Weights of a small GPT-style language model, trained from scratch on English Wikipedia: tied embeddings.
MLP neurons of a small language model. Each row is named by its layer, matrix (up: input weights; down: output weights) and neuron, and shows model dimensions 128-223. Each number is 500 + 50 x the weight over its row's rms, rounded and kept within 0 to 999. Numbers have three digits each.
After each neuron's rows, "fires on" lists the tokens most often at its 100 highest values on Wikipedia text that the model never trained on.

L10.up1347:547517444461522458508508481476490458472466491487554533468509440423507632514484468482533588405445545496526460466568455524462407590534515607456524481528581465409421488472552548477497540559520495494486546491518471532484531535503407638458482434494523524593432562570481567519542509405545511493
L10.down1347:488570487449484549440499514463547505486436481441474393555494453538518524527514439494506449382503414505524536480480453645508518534650370468530561472483473483432428526444433427459406509521489466509519576548485401555502583495515472565539616433485556502463525467504413507487490500501535480501
fires on: "(", "of ", "/", "while ", ": ", "at"

L3.up373:515510484413544440444543479437585444512452505489483498478470472486564492513512550497442432481548532483472503392598529437538549542559540439586584460503545489538444607422507552470495553469479482512544509395528458534468510539418455503501450738494410524495495594491500547440533463504503486585
L3.down373:548527597488518531479470578591441479458564612481393462504500475525489588546433433413504495454526613451536492473477503516537445567413575482576548515587406496469481530529460484433566545514494448520527506474532564512413555509457541544504413438488511490565487535592485598577624450457542514521
fires on: "R", "Ch", "S", "J"

L10.up688:570424491423524514469421529497536499576487478446470539567532485441556468495453474489528508419529481556469459557532464407518530525439506464489406449423475548515484512572490505577436495471524527431566428438518437436472504459453451481494552469581507452512577536561455472614474565483496549537
L10.down688:458545513464571487498461472497502585568486519571511502473490517415505492511539534503538538499512515605448554562498566554499463510553405568364503527557535531482451433510528523587443367453464488418376448406531571483475454557553581503505472469489500537493424578514553496485490525493535503529
fires on: "-", ".", "of ", "ens ", "International ", "es"

L10.up528:515540484540468479556570447489478515484449464481415481468476531505475513522515465509549388594536425560521479486505479430553500460436539529425516496544493462499455533401520499475527454422505499489448444430552448461518438521501530539493519488445543619462585527428576476508456449434488474506
L10.down528:587533500474529535595431465446469531479492507537547494467479458490440550454466605573505543499555458518454440515410428489498468463512480519406613395494522434449481488469437539585511581505543450492478570509554452522482577489527524439558547445481456555513538528547508583524513482606491572479
fires on: "a ", "ing ", "his ", "af", "an "

L5.up786:477485429564426426492516438501505490552518455538469545542565475466490506574428400487488447557542462418472373518431412553488626447475467507474531527519494509401506486606529469508504543450570501495539535545470551497445527457454478606367432457479556484498587524532436487490558423580454509492
L5.down786:475520519594461528406585445509541490562516482484519550460538434549538509473467511617523474507533562475486438487527466585550537473453575549539551478532427493463539456607530507597558462473584605446499536567446451599538556465502555529520531465571518485461537497497562450488468456432369534491
fires on: "sch", "sh", "Eur", "op ", "Mer", "Top "

L10.up442:497475477533514518529432407517500549532458438568484518520497533463434422511487449517551429504501426487571486487562506522536603518385516518466585537536570499448466602540503508508430465341569547533455414506539497526478341595459457493461493511512447541496560467486521474428525516579453386496
L10.down442:439473508514526513539613525539521513494568474496472542468558502516560457467406512612515511495498477476524524439447448504508497494511539473497452480459432512494379486462529451524459518542489476532499530564559506483461434474516462439459433514535469499566524544446447475529500462492481539494
fires on: "at ", "'", "a ", "ing ", "scoring "

L10.up1005:495391471524651555458447519477474516463504453538457471471524386539597467534571501491574489582578584445466467521597469523500501550435583510517401515508471537547556494502448465709411548502498500454500567408521511499543523500524543451520474400589452543466476537532445534530518485490481537577
L10.down1005:512462517486471515523527486516420517453483554583562478533436463425506519512468459586396486475477605506473511483377508544472408485466539557513455446468478419428468491427599468550490461616506533503581471427467457493507495497602622474500492588542462481547494492546474497481570473522577522510
fires on: ".", "s", "es", "2", "Born"

L5.up294:534451387469509498471531503474482472551430480514559489502494455561528521518510494543494588495465518481470498559603502597468435556479460567519487529517613482481559530469493453468488447554467459532503408516550536522536556475570550518610434393525494431571471582587525535375576454486498504460
L5.down294:466500565575472559516576622547488525495599415465482461506542547471537490413585488545544575458442554550552380505463489586532396447535402606535430461469452495537469506570500511402523487486450444515510520525586503469484561398539454452460556456493394416427531535553466540454600491483542476491
fires on: ", ", "while ", "\", ", "), ", "/"

L5.up1210:564604472501592571484502542521495498504435572442505478495500537502450568607523563524540474483486413482447486554522453466518469518447497404611350390452533469498387503454451619513501426530574542408506484563466471497512476468495519444447529458537560507402445569538533557489464379545492515492
L5.down1210:466499480521520580484536493523494533466494526532462522479475426420546472424520550524626449475483551592427550527379385469447549543441530489487455416527481553470504460546360577552461500474509561468463537470476552529619497480440458433535517548625544498500461522405418503583426523455542472441
fires on: "\n\n", "It ", "enc", ")", ") ", "com"

L5.up1138:531520440464500457557469524566606490562364487464426478559466540573507487578512562493500435474609497450482473465496481562532523507549561552507506512546433495445432591514484420505475500520499555587564527461520472486572441456525438530440527545442472473457510469468390458430423508429505519528
L5.down1138:468489429475579537592535551557527517500474549476458400551496473537498502430547418520583544578535525502478539446618540513524514545446504533497540498498404544509574463556469469394469572499523540472408518454459608530441431463481579498421486538531482580513520517477489490602616494520506486531
fires on: "j", "J", "Ch", "the ", "Master "

L8.up1121:454503524533483551519502561462487505503524533440489542426492499491483505500371524477528489579470469507512421531474482497525582551432525501561551520470553534427458499527618466497568456405496503498444461495440482429561497533477446482597552508444473487523532516359498608496484582466529594521
L8.down1121:495464506524501533448533498472574491440562634465508488538495436428482571546530590512594434465478462526451495455485395526564487503400572434439554519527471541568437445495547449490499477384570521460431491466443503465486561559428471569548410431510571476589499490555470475443547383493456448557
fires on: "ent", "Mac", "it", "car", "emb", "13"

L3.up631:516386543531513550440541500503473464446461469517508416474435565574540455524519463396533489600547442509520422521501528445480412521529465571464462515453497459414533485505521485591540549491380460435562506517517534553492510471524438436552542541510393521487393462497508514467521524589563573468
L3.down631:592528434603475506518464492516497473496511477494492456487547485480519596564510566523560494514448494602425441477509461482530622502443416519610537611497558571439473514515521499600516568499497459530459534489537517568471601490448476503486504547427453492470398577453573484485542391562526459543
fires on: "years ", "then ", "year ", "second ", "most ", "two "